Weights of a small transformer language model.
Size: MLP 576 tanh GELU, vocabulary 2048.
Training: 427M tokens, 6508 steps.
MLP neurons of a small language model. Each row is named by its layer, matrix (up: input weights) and neuron, and shows model dimensions 96-159. Each number is 50 + 15 x the weight over its row's rms, rounded and kept within 0 to 99.
After each neuron's rows, "fires after" lists the tokens most often just before its 100 highest values on Wikipedia text that the model never trained on.

L2.up192:37 51 35 46 40 45 67 40 42 50 62 46 52 59 42 77 38 54 49 43 43 40 50 37 43 45 41 55 34 55 45 47 29 61 50 62 37 45 58 37 34 53 43 57 49 61 48 36 36 53 71 41 56 03 65 38 69 95 95 69 39 67 37 39
fires after: "-", " c", " as", " Tr", " j", " ind"

L7.up489:67 28 60 62 41 59 74 80 45 38 55 46 45 16 52 55 34 56 48 37 58 80 41 49 54 72 50 52 25 49 70 43 63 52 41 26 52 46 65 25 54 47 48 62 64 51 35 21 59 59 53 43 66 54 67 56 51 53 34 63 32 62 36 67
fires after: " m", " con", " pr", "erson", " An", " s"

L5.up221:58 58 66 40 62 54 33 47 43 67 59 46 35 31 47 24 50 58 51 75 54 53 49 39 44 53 60 36 49 53 47 41 75 71 54 23 35 44 36 40 79 54 43 48 39 25 07 44 52 54 44 64 37 71 44 60 93 70 40 40 43 63 58 63
fires after: " ", ",", " al", "1", " l"

L4.up415:51 51 69 57 83 57 44 52 49 40 61 55 51 28 56 29 45 48 32 47 46 56 54 54 26 45 40 53 61 41 36 51 26 48 48 72 63 55 06 39 53 48 70 36 44 43 68 59 64 60 21 66 51 81 78 55 59 39 59 51 67 70 27 42
fires after: " b", " B", "al", "in", "u", "ol"

L6.up433:37 54 39 39 66 73 34 30 62 40 79 49 38 77 60 23 25 56 52 63 58 60 58 63 76 53 38 56 64 29 68 21 53 49 63 68 34 41 41 53 23 55 38 25 35 74 51 51 40 46 36 55 55 99 50 61 73 59 78 70 78 35 48 55
fires after: "1", "2", "0", "un", "4"

L5.up494:33 48 21 59 52 79 57 54 38 38 48 35 35 61 45 31 26 53 82 46 61 43 40 50 22 71 45 79 64 34 52 49 44 51 34 60 41 65 51 52 65 64 29 44 33 57 46 49 44 45 54 75 31 37 56 38 37 69 68 62 63 44 48 52
fires after: "I", " I", " Th", "N", "S", "L"

L12.up222:47 50 47 52 75 42 68 38 55 48 27 26 38 51 41 49 43 43 51 48 61 54 41 68 23 53 74 56 69 60 43 57 18 37 53 32 39 54 54 71 37 69 51 72 21 04 45 55 50 38 31 55 48 37 52 37 72 34 30 24 42 72 81 62
fires after: " ", " p", " o", "1"

L4.up555:34 37 58 62 64 50 61 50 81 75 45 60 59 14 56 66 37 44 15 30 50 39 39 76 54 46 33 44 29 39 36 61 53 40 69 52 31 33 20 59 29 41 26 48 53 44 51 40 43 44 50 49 43 56 62 41 32 58 46 53 45 55 61 40
fires after: " V", " c", " v", " C", "^{", "oll"

L7.up269:35 33 39 64 54 26 56 68 61 33 43 63 52 63 49 48 54 30 55 64 50 54 33 26 43 69 78 33 27 55 47 41 37 60 36 45 89 43 45 29 23 38 54 62 53 65 42 23 59 27 27 52 63 52 59 32 26 60 56 42 33 54 75 24
fires after: " D", " d", " l", "ord", " L", " f"

L6.up262:22 75 59 58 56 50 91 41 34 49 37 49 31 70 65 42 50 59 34 62 42 54 41 42 55 65 37 65 68 54 36 51 45 65 33 64 66 26 36 27 34 36 72 39 25 50 41 43 42 43 73 56 45 54 40 35 60 47 82 62 53 42 34 81
fires after: " f", "2", " be", "1", "B", " F"

L8.up404:35 67 53 44 45 37 47 69 76 44 56 36 56 42 46 32 54 45 35 49 37 53 49 46 54 40 41 37 60 13 45 48 74 37 31 70 54 41 05 23 63 63 55 42 59 59 39 35 56 37 56 47 82 70 61 62 36 58 60 79 22 44 14 08
fires after: "-", " re", " im", " Re", "===", " v"

L4.up250:48 41 61 41 33 46 66 73 49 42 52 51 60 31 41 55 62 58 10 47 49 45 41 49 49 45 29 59 56 49 43 31 69 50 78 42 36 62 45 53 39 37 51 61 44 66 56 54 46 23 39 65 43 70 51 53 37 46 73 45 47 71 54 58
fires after: " v", " inv", "i", " V", "oc", "ol"

L2.up274:49 50 67 47 60 54 51 67 37 61 46 45 54 17 50 31 70 49 18 47 68 31 69 37 28 27 38 63 88 40 44 60 42 67 41 63 61 59 41 58 32 33 51 48 47 55 19 31 40 62 61 38 66 59 35 70 47 61 59 50 51 50 56 73
fires after: ".", ",", " and", " that"

L6.up540:25 45 21 59 38 51 59 33 53 85 60 63 35 18 39 61 38 74 34 55 84 40 58 55 45 49 23 41 55 58 41 64 36 66 40 62 68 44 49 40 42 28 50 09 50 59 37 45 54 51 63 22 73 35 54 57 49 60 82 37 50 89 85 54
fires after: "-", " +", " as", "'", " \"", " v"

L7.up454:55 67 73 63 64 43 59 72 59 41 67 17 24 56 36 40 40 43 42 78 47 74 40 27 44 50 63 49 53 35 58 55 16 51 33 69 35 77 44 48 53 17 47 44 63 24 55 30 37 45 52 33 46 51 61 52 58 31 55 75 48 63 56 45
fires after: " P", " m", " T", " J", " S", " D"

L12.up521:52 53 52 70 56 65 60 35 54 77 57 69 81 84 45 52 65 66 49 41 61 47 61 54 58 61 56 41 47 47 68 27 45 42 71 20 52 53 36 46 24 40 38 32 60 55 42 34 51 56 19 08 51 68 44 58 45 62 54 50 04 21 70 64
fires after: " (", ".", "7", "0", "-", "1"

L5.up86:44 56 44 50 50 53 79 58 47 74 69 38 62 42 52 28 35 30 38 64 44 53 19 24 71 62 40 19 28 63 57 49 35 70 36 56 53 46 44 43 66 33 61 65 41 48 63 38 18 21 49 22 11 68 70 50 56 49 41 58 38 53 50 52
fires after: " P", "ce", " p", " ", " S", " E"

L4.up217:32 75 41 61 64 58 64 45 23 63 47 27 28 54 59 64 33 55 51 40 34 38 33 67 50 34 41 31 45 63 65 61 41 40 34 89 72 61 42 41 39 39 33 33 04 43 58 51 44 50 72 44 76 67 42 72 58 70 48 54 37 72 55 43
fires after: " w", " W", "W", " sp", " t"

L4.up281:61 38 30 65 28 50 45 51 74 43 42 59 50 56 34 52 73 50 44 17 73 46 34 31 35 61 75 49 41 52 39 46 66 28 58 21 57 52 55 32 32 52 52 85 41 46 50 61 60 38 55 59 55 74 79 81 32 20 47 24 67 44 47 34
fires after: " C", " c", " h", "c", "im", " a"

L4.up430:36 65 60 54 41 68 35 55 59 64 44 16 35 14 54 42 78 55 38 65 41 64 32 48 48 30 54 60 27 39 37 45 79 37 49 56 23 66 75 62 41 35 46 57 35 14 30 27 37 56 55 80 32 45 75 37 58 56 37 13 48 65 74 66
fires after: " ", "1", "2", "0", " r", "3"

L5.up165:52 29 56 65 56 50 42 72 68 43 62 59 44 39 56 97 63 18 40 69 45 49 45 39 55 57 67 49 49 48 83 61 52 59 27 47 52 67 27 59 50 31 43 64 32 46 37 56 49 39 26 34 44 66 36 44 26 85 82 74 33 57 39 44
fires after: " d", " D", " Un", " en", "te"

L12.up334:44 39 73 47 49 52 47 40 59 56 72 15 35 73 26 27 74 53 28 29 69 31 40 59 58 83 50 61 33 60 35 56 69 79 65 37 31 50 30 44 59 69 75 64 42 54 48 59 38 41 36 67 27 67 60 61 39 41 39 67 69 45 53 44
fires after: ",", "0", "9", "5", "6", "2"

L12.up554:39 59 68 24 67 56 70 44 47 57 65 64 76 55 47 43 67 37 66 31 46 74 51 65 38 45 50 23 22 46 66 58 37 51 37 55 69 17 68 36 48 60 69 83 28 38 63 36 37 27 32 64 46 43 45 56 32 43 64 48 65 60 67 51
fires after: "1", "9", "–", " ", "|", "0"

L8.up44:34 46 75 49 56 35 47 48 43 18 34 64 51 72 45 75 37 78 80 70 30 55 20 41 43 32 40 56 40 67 48 13 73 44 63 44 43 35 43 31 44 63 47 50 48 59 47 54 66 42 32 70 52 35 91 26 60 61 58 57 48 44 41 61
fires after: " (", "re", "\n", "e", " se", " \""

L4.up410:27 39 57 60 47 41 41 58 46 48 56 58 75 56 63 54 49 63 57 44 75 51 50 40 19 38 34 51 52 22 17 59 41 47 63 71 43 48 49 56 32 16 63 50 38 45 34 72 66 49 62 51 70 51 43 68 42 35 51 30 63 56 64 57
fires after: " —", "art", "|---|---"

L6.up546:30 38 73 53 59 52 47 55 69 70 75 64 32 57 73 37 45 49 45 60 39 59 32 43 46 67 60 52 76 35 45 39 69 35 57 53 61 50 42 53 18 33 44 66 61 58 48 42 26 70 54 28 41 64 62 65 37 56 49 66 43 74 52 40
fires after: " U", " b", " G", " B", " f", "un"

L6.up202:55 66 59 69 35 37 44 60 48 52 62 87 71 64 52 64 39 63 44 37 75 71 41 57 34 65 46 44 64 63 39 32 73 33 66 64 39 46 31 24 36 61 57 55 51 38 41 54 61 54 38 74 69 53 75 60 60 54 40 59 51 40 72 39
fires after: "\n", " =", " O", " se"

L5.up267:41 44 61 59 94 52 45 46 36 68 68 51 74 63 65 56 37 65 42 31 52 44 68 51 27 59 75 59 49 37 28 55 71 71 43 51 54 65 48 62 54 35 42 61 65 78 40 53 54 62 63 40 54 56 37 38 56 51 28 48 16 64 31 65
fires after: "0", "2", "3", "8"

L12.up363:58 60 33 55 99 45 41 29 65 67 34 51 63 54 61 58 51 52 21 24 43 54 21 80 54 81 37 43 61 45 39 57 59 05 50 34 70 67 35 53 57 56 53 43 24 37 68 57 44 76 47 61 50 39 50 42 46 49 58 23 30 55 54 45
fires after: "^{", " (", "ol", " an", " c", "n"

L10.up189:45 56 42 78 33 52 75 64 54 43 74 66 63 44 61 51 61 20 60 40 59 56 46 58 68 68 47 53 37 76 61 36 23 23 76 59 44 37 49 50 47 33 67 52 36 51 43 33 59 65 32 33 42 60 52 47 49 37 54 68 61 58 40 64
fires after: "0", "9", " the", " The", " un", "1"

L4.up254:47 41 46 66 27 41 36 71 46 40 52 44 54 42 59 58 55 51 52 41 35 61 44 43 32 22 42 41 58 40 50 68 54 58 41 61 60 57 36 46 35 28 69 78 16 27 50 28 52 31 54 40 45 54 55 64 64 34 49 75 59 62 84 64
fires after: "art", "or", "al", " develop", "ir", " tr"

L6.up418:33 30 49 48 33 48 17 33 22 52 55 34 35 41 35 52 51 48 47 78 70 63 63 28 79 38 48 51 72 47 41 40 44 42 40 40 70 27 55 18 31 54 67 63 76 42 39 50 68 34 35 53 53 40 48 66 53 36 52 33 33 81 80 43
fires after: "-", "y", "o", " ("

L8.up121:62 65 53 67 45 31 41 76 58 32 79 38 63 64 52 37 42 40 45 63 58 51 51 41 55 68 68 35 58 40 76 41 32 58 55 39 21 52 54 24 40 50 59 12 50 56 10 65 61 31 23 28 31 40 88 49 72 47 73 47 51 46 65 44
fires after: " D", " U", " T", "U", " P"

L10.up34:35 53 71 44 50 45 11 60 72 60 40 42 48 53 34 58 62 54 69 76 60 56 48 61 56 44 49 55 24 59 70 53 18 79 32 60 65 38 31 32 27 46 49 35 70 60 53 56 49 50 40 82 40 51 47 41 16 59 41 38 47 31 17 74
fires after: "2", " f", " v", " V", " F"

L7.up293:43 47 58 44 71 38 76 44 64 15 18 55 56 71 41 64 21 43 37 35 69 54 42 52 45 83 38 72 56 40 83 46 54 50 44 58 38 41 38 40 42 54 47 26 45 53 60 44 71 46 40 57 32 40 72 36 61 29 32 47 48 81 59 64
fires after: ".", " m", "em", " j", "th", "2"

L12.up205:48 51 58 31 40 66 53 46 54 79 38 51 71 45 39 56 46 26 39 36 56 50 33 50 41 16 45 44 76 45 53 23 49 40 62 79 57 50 47 26 41 53 85 51 54 65 67 30 57 33 25 35 68 58 29 37 38 32 86 69 47 41 30 40
fires after: "1", "2", "9", "0"

L7.up377:24 48 68 41 58 53 66 67 51 60 94 29 45 48 41 40 64 61 54 36 38 63 60 40 24 50 20 54 39 64 54 67 61 54 51 01 54 47 59 34 70 56 47 24 67 39 57 38 36 75 65 80 51 83 59 50 51 39 39 46 38 60 57 57
fires after: " m", "1", "0", "3", "5", "-"

L6.up110:65 44 56 63 25 33 48 51 52 42 68 49 43 54 32 55 52 48 53 79 61 39 44 40 21 77 43 67 50 58 29 35 61 85 50 30 53 63 68 66 49 19 51 60 44 63 43 50 34 41 46 55 48 78 63 37 41 77 49 69 48 44 32 44
fires after: " C", " G", " F", "o", " R", "ri"

L4.up488:34 76 59 71 52 28 62 59 47 70 41 55 45 33 58 57 59 44 63 49 58 47 62 63 51 53 61 62 67 46 41 43 45 24 73 69 69 29 48 47 18 45 25 35 71 31 40 55 79 63 66 40 58 56 47 52 48 49 55 41 32 31 74 51
fires after: " (", "-", " c", "/", " h", " \""

L7.up248:69 43 65 35 59 53 60 38 55 70 65 67 46 69 55 46 52 52 52 33 38 52 61 57 41 29 42 51 53 31 44 38 46 48 52 57 73 46 23 22 21 51 57 60 46 87 60 45 42 66 19 52 24 52 49 59 47 66 83 43 66 50 46 65
fires after: "0", "1", "est", "ol", "l"

L7.up353:31 42 58 43 35 53 62 57 41 65 57 46 71 16 75 55 48 41 53 58 46 48 54 66 56 50 26 73 58 44 69 67 55 55 43 31 46 57 40 41 54 67 68 26 64 48 59 41 31 41 37 55 54 36 41 28 44 51 89 50 41 40 30 39
fires after: " comp", "ran", "l", "r", " br", "f"

L6.up239:22 50 68 47 71 35 47 33 52 46 46 55 41 31 49 43 46 52 70 43 60 50 41 66 26 55 58 55 41 45 39 55 38 55 63 82 71 33 36 53 11 46 62 63 44 61 54 31 52 64 44 36 57 49 59 46 63 51 64 70 58 81 69 34
fires after: " b", " B", " man", " Sp", " sp", "O"

L5.up104:62 29 52 62 56 59 50 28 60 81 24 66 71 64 36 30 56 55 55 59 33 65 57 43 36 41 66 40 68 75 52 33 54 47 79 09 55 32 43 60 31 45 55 43 60 53 58 28 62 45 41 62 38 53 53 24 54 66 69 44 12 42 43 62
fires after: " c", " pol", " a", " col", "h", "hy"

L8.up300:54 40 56 72 59 45 54 50 50 63 54 48 75 55 45 50 52 61 60 37 59 40 48 85 43 51 28 52 46 53 60 77 55 58 56 60 45 71 55 40 57 48 31 42 62 47 46 68 66 29 31 84 30 30 61 62 50 60 42 68 43 31 24 30
fires after: " n", " h", " m", " e", " M", " a"

L10.up450:32 61 72 34 63 38 64 59 52 30 67 43 46 40 19 48 63 28 45 62 60 40 65 62 46 46 45 38 54 64 35 46 52 47 53 89 43 61 62 41 58 38 57 50 43 58 69 33 47 78 52 39 86 84 25 54 50 40 62 55 59 47 74 57
fires after: "9", "0", "8", "7", "2", "1"

L7.up146:34 29 87 33 50 53 58 47 44 41 74 54 65 70 54 41 39 53 67 74 28 69 33 32 58 48 29 76 29 34 45 25 66 44 55 47 53 62 55 35 26 68 51 82 38 66 54 81 33 36 37 39 35 72 53 39 41 37 45 70 46 50 70 55
fires after: "1", "2", "0", " per", "5"

L7.up251:58 62 60 51 66 47 57 43 66 57 40 82 44 52 39 57 49 74 40 34 22 29 35 28 65 42 79 70 55 45 40 54 38 58 52 69 40 56 39 47 49 37 49 64 65 67 62 49 38 65 31 36 56 74 35 35 65 56 43 54 28 34 56 41
fires after: "2", "0", "3", " a", "4", "m"

L10.up212:54 53 52 48 57 58 47 53 05 48 58 49 50 42 58 74 54 52 70 55 53 57 23 44 86 61 56 63 27 63 51 57 54 73 51 40 17 31 84 65 68 65 57 55 67 41 39 47 54 43 51 58 58 58 60 41 48 51 41 59 10 64 58 57
fires after: " con", " s", " cons", "erson", " cont", " p"

L7.up268:76 50 55 44 25 36 36 32 46 61 82 39 45 58 52 30 33 38 36 23 60 15 47 37 61 63 70 53 56 36 29 35 54 41 52 42 72 44 28 51 49 45 41 72 43 22 48 49 36 19 36 55 51 94 52 50 36 63 54 20 44 46 84 39
fires after: " C", "ons", "P", " to", " c"

L5.up568:54 61 62 67 45 66 43 09 60 63 52 63 19 25 43 45 45 63 61 66 53 36 41 24 69 46 48 34 49 70 56 37 43 50 25 55 74 49 46 29 25 55 48 25 46 48 58 54 72 77 33 59 28 49 23 52 73 63 51 39 59 72 31 55
fires after: "-", " (", "w", " O", "O"

L7.up405:18 21 63 69 48 23 56 38 41 56 65 64 67 86 82 34 49 29 54 58 45 61 73 60 34 50 35 45 73 54 62 53 39 58 59 37 82 43 68 35 39 57 45 29 51 56 49 46 82 32 31 88 60 51 43 21 79 63 61 64 51 43 59 60
fires after: "5", "3", "0", " f", "7"

L8.up203:45 35 71 61 39 39 57 59 88 49 55 12 49 46 47 36 58 26 38 71 60 61 49 33 48 66 60 50 50 70 48 65 57 61 36 61 72 79 67 55 18 34 44 57 28 60 79 31 47 56 49 61 63 68 78 56 21 59 58 56 33 26 28 48
fires after: " F", " f", "F", "T", " C"

L5.up565:61 42 49 23 57 33 68 63 30 58 26 43 47 38 53 37 48 51 35 44 63 29 72 62 34 46 67 72 77 41 50 41 49 66 31 46 55 60 54 75 54 55 56 43 55 39 50 82 63 27 66 32 39 59 44 43 72 41 21 67 56 51 58 73
fires after: ",", " The", ".", " the", " m"

L5.up100:53 30 39 59 49 22 46 61 51 12 73 52 50 43 57 31 46 36 40 47 59 65 27 26 54 45 13 59 82 67 47 25 50 38 85 29 42 44 49 55 57 44 47 55 48 40 47 24 38 58 60 41 46 80 59 39 59 57 66 57 34 42 69 43
fires after: " the", " in"

L4.up480:47 42 45 57 63 59 54 52 50 42 51 45 58 37 37 00 31 40 83 72 57 75 23 72 55 53 33 49 40 38 24 57 36 68 48 45 54 29 66 43 70 47 55 42 66 63 67 34 65 40 41 52 27 43 40 55 80 68 44 38 17 35 42 25
fires after: " l", " L", " am", " one", " M", " S"

L6.up543:55 60 20 41 52 35 60 43 61 47 53 50 73 43 50 52 48 39 43 36 63 49 25 65 57 57 30 79 52 65 70 40 44 59 76 47 64 41 39 60 48 46 57 66 45 59 42 62 31 42 50 43 53 56 39 38 59 46 64 40 30 13 55 18
fires after: " to", " the", " in", " for", "On", "f"

L7.up391:78 43 71 60 57 59 77 60 32 48 53 45 30 55 37 34 61 64 69 61 58 55 48 39 46 64 64 51 12 46 58 64 27 65 32 37 67 37 50 42 71 38 17 63 65 16 79 31 59 61 37 65 55 40 42 63 61 37 33 69 61 45 35 68
fires after: " m", " p", "ch", " C", " P", " M"

L8.up365:62 69 32 44 69 50 36 57 29 65 68 48 50 68 68 56 54 56 38 31 42 64 40 58 58 56 76 45 32 50 55 30 48 38 31 39 34 28 42 51 60 50 34 67 38 31 60 64 37 36 25 71 41 31 47 59 33 42 45 63 17 68 37 35
fires after: "c", "ch", "ap", " c", "oc", " C"

L4.up501:36 42 40 25 33 66 63 55 20 53 29 45 42 51 59 52 53 54 50 63 40 70 39 29 57 73 23 83 44 51 81 78 38 53 60 52 52 53 25 61 27 61 48 44 31 40 37 43 32 60 45 32 19 78 62 47 43 59 69 56 53 76 43 32
fires after: " F", "f", " G", "in", "r"

L2.up330:37 21 53 43 73 62 48 65 62 36 58 34 80 44 43 49 73 57 46 59 53 46 46 46 25 57 59 46 63 36 58 53 42 64 71 40 63 49 71 53 41 38 31 29 73 54 43 60 45 57 50 77 43 24 74 46 45 61 72 45 42 47 53 30
fires after: "\n", " h", " G", " M"

L6.up510:39 48 64 68 83 56 53 50 58 47 69 44 23 89 32 28 35 35 67 53 72 55 40 32 54 61 66 61 32 42 47 73 27 59 33 50 27 50 33 50 45 19 50 31 30 53 43 30 47 36 50 77 60 32 65 34 53 57 77 64 37 36 71 47
fires after: "S", " I", " S", "N", " U", " M"

L8.up196:56 62 64 49 62 52 57 53 32 50 28 82 39 46 39 44 45 44 49 57 36 43 44 25 59 51 51 43 49 26 70 40 29 35 39 50 42 49 78 44 52 64 30 47 74 87 42 39 59 61 59 63 71 61 18 45 48 18 22 74 63 42 73 39
fires after: "0", "2", "9", "1"

L4.up220:43 74 32 78 47 31 41 53 58 29 49 60 71 43 30 33 66 40 74 44 63 62 49 54 62 25 44 61 49 16 29 49 81 64 42 54 55 55 55 65 64 37 45 40 55 64 44 74 58 35 35 39 60 48 47 36 51 52 56 57 41 56 36 22
fires after: " S", " s", " L", "r", "h"

L7.up559:54 77 61 66 30 67 56 49 15 39 54 69 65 66 63 51 41 41 47 28 44 46 27 35 33 68 53 76 53 29 33 39 56 64 39 53 24 34 55 39 60 40 30 61 65 65 74 49 64 53 52 45 69 53 66 33 71 43 32 68 54 45 40 43
fires after: "6", "0", "7", "9", "2", "4"

L5.up136:63 50 53 61 70 43 23 51 59 58 49 48 61 48 79 44 11 38 65 49 28 44 52 43 75 57 55 53 53 40 29 63 88 63 49 62 43 36 70 50 34 56 60 32 39 47 55 27 51 47 47 34 52 59 22 44 52 47 32 55 50 35 61 57
fires after: " |", " life", "==", " career", "ation"

L5.up214:20 41 66 58 58 43 40 55 49 75 72 57 45 57 69 53 51 64 34 45 73 57 47 31 50 41 24 55 70 52 50 64 25 46 48 48 57 37 46 60 25 52 60 40 90 52 57 52 61 39 35 36 35 35 42 45 35 70 55 40 14 66 69 67
fires after: " (", "-", " ", " d", "/", "."

L5.up187:44 56 35 55 35 40 67 30 41 46 19 47 38 38 87 60 35 37 47 54 37 42 48 37 37 41 67 53 30 54 44 27 25 53 34 71 71 41 39 42 56 34 57 34 49 32 71 46 49 70 37 61 45 47 59 61 65 70 35 38 51 61 46 64
fires after: " ", "w", " (", " W", " w"

L12.up446:70 34 26 63 38 49 57 37 44 46 37 50 32 00 27 36 36 62 19 59 58 69 48 44 60 44 08 58 72 53 43 43 58 70 53 59 56 44 27 49 74 44 56 51 51 44 50 37 51 38 52 42 76 54 48 39 75 53 36 79 55 45 54 37
fires after: "\n", "-", " the", "==", ":"

L6.up520:33 53 33 59 42 37 63 31 57 56 61 62 34 58 80 45 51 26 41 64 62 61 17 54 20 45 45 54 27 56 62 61 68 38 67 44 17 53 51 61 51 76 59 39 53 46 67 39 47 36 31 51 71 32 17 61 49 62 71 50 30 67 36 70
fires after: "r", "re", "el", "l", "ro", "gr"

L8.up566:35 30 29 67 92 61 48 41 54 57 21 70 52 41 78 41 40 41 49 57 46 39 24 49 64 61 65 55 59 19 30 54 37 55 37 66 57 52 36 57 71 66 54 58 33 73 59 57 76 50 55 45 61 58 30 37 37 63 50 61 40 58 41 74
fires after: " |", " ", ")", " life"

L8.up12:70 66 56 63 78 45 45 23 27 55 83 66 47 48 58 12 58 42 39 55 58 41 47 55 47 70 40 69 80 26 45 72 58 31 46 44 64 68 52 65 26 12 28 62 55 42 52 65 43 42 33 64 63 68 32 79 30 48 56 35 40 41 68 63
fires after: " c", " C", " ", " ac", " resp"

L8.up282:40 43 14 55 30 63 89 45 56 30 83 45 50 85 78 40 38 60 45 45 71 50 49 43 43 74 38 57 58 39 31 24 29 63 37 62 29 57 43 68 51 59 60 56 44 40 54 57 39 40 30 34 58 42 63 62 52 56 64 38 36 36 60 52
fires after: "1", "2", " E", " qu", "0"

L12.up565:39 48 65 37 29 12 39 60 19 55 49 60 46 02 35 52 37 56 62 86 56 46 57 52 64 61 57 58 58 59 47 62 65 34 61 73 32 45 33 40 42 62 64 65 35 64 56 25 53 53 21 36 70 63 40 31 74 56 49 57 49 49 49 62
fires after: "1", "-", "2", " at"

L2.up554:48 44 71 49 42 57 53 50 21 74 44 07 49 27 46 36 30 68 41 67 58 43 46 41 47 59 52 48 65 41 78 80 43 42 31 39 48 41 50 42 55 41 66 33 53 38 52 58 39 36 39 45 49 08 49 68 59 43 35 41 37 60 29 52
fires after: " ", " |", "2", "1"

L6.up515:48 58 70 50 26 53 22 44 50 39 52 51 16 52 55 64 88 36 62 26 42 70 72 55 31 58 72 64 52 53 34 59 59 24 40 08 49 42 62 17 69 46 33 26 50 43 45 43 75 32 56 56 48 69 56 83 47 40 49 50 44 36 71 42
fires after: "c", " c", " m", "0"

L5.up159:31 52 29 46 53 70 69 74 54 54 55 41 29 55 58 41 41 75 48 51 51 46 62 50 62 69 41 57 46 34 66 63 60 59 47 31 36 39 42 54 80 58 80 42 35 44 48 52 50 18 57 77 32 46 65 69 62 25 91 50 46 50 33 60
fires after: "1", "2", "0", "4", "5", "3"

L6.up381:59 42 73 41 65 37 56 80 50 39 70 64 35 33 35 51 40 23 51 35 40 33 58 50 48 53 40 57 42 57 51 31 62 57 71 04 48 40 46 30 46 49 31 35 62 67 63 44 73 37 47 70 62 73 46 41 59 59 46 36 47 53 35 64
fires after: " d", " m", " s", " M", " the", " rem"

L5.up456:59 57 35 46 44 68 58 36 49 52 22 49 53 41 65 44 51 46 46 58 66 40 59 57 64 46 58 45 77 76 24 53 41 40 42 26 74 32 47 59 48 52 53 32 74 47 25 61 62 56 27 70 60 56 29 53 63 32 27 52 36 75 43 53
fires after: "-", " (", " inc", " st", " sc", " b"

L5.up391:74 35 51 48 29 54 41 71 40 39 17 61 75 37 74 32 47 55 45 44 37 48 66 68 50 73 48 56 67 47 11 25 54 73 51 41 18 49 61 59 69 35 54 76 49 59 45 67 37 55 65 52 63 56 31 32 62 56 38 51 41 29 58 49
fires after: "6", "4", "3", "8", "7", "9"

L6.up250:54 42 57 32 30 50 65 25 43 64 34 41 35 44 58 58 66 51 08 35 74 34 51 53 61 35 36 35 48 28 56 73 38 41 66 86 76 58 45 42 51 33 48 48 65 43 44 58 47 51 45 42 57 29 64 47 33 61 45 44 21 74 58 78
fires after: " ex", "-", " (", " sub", "f"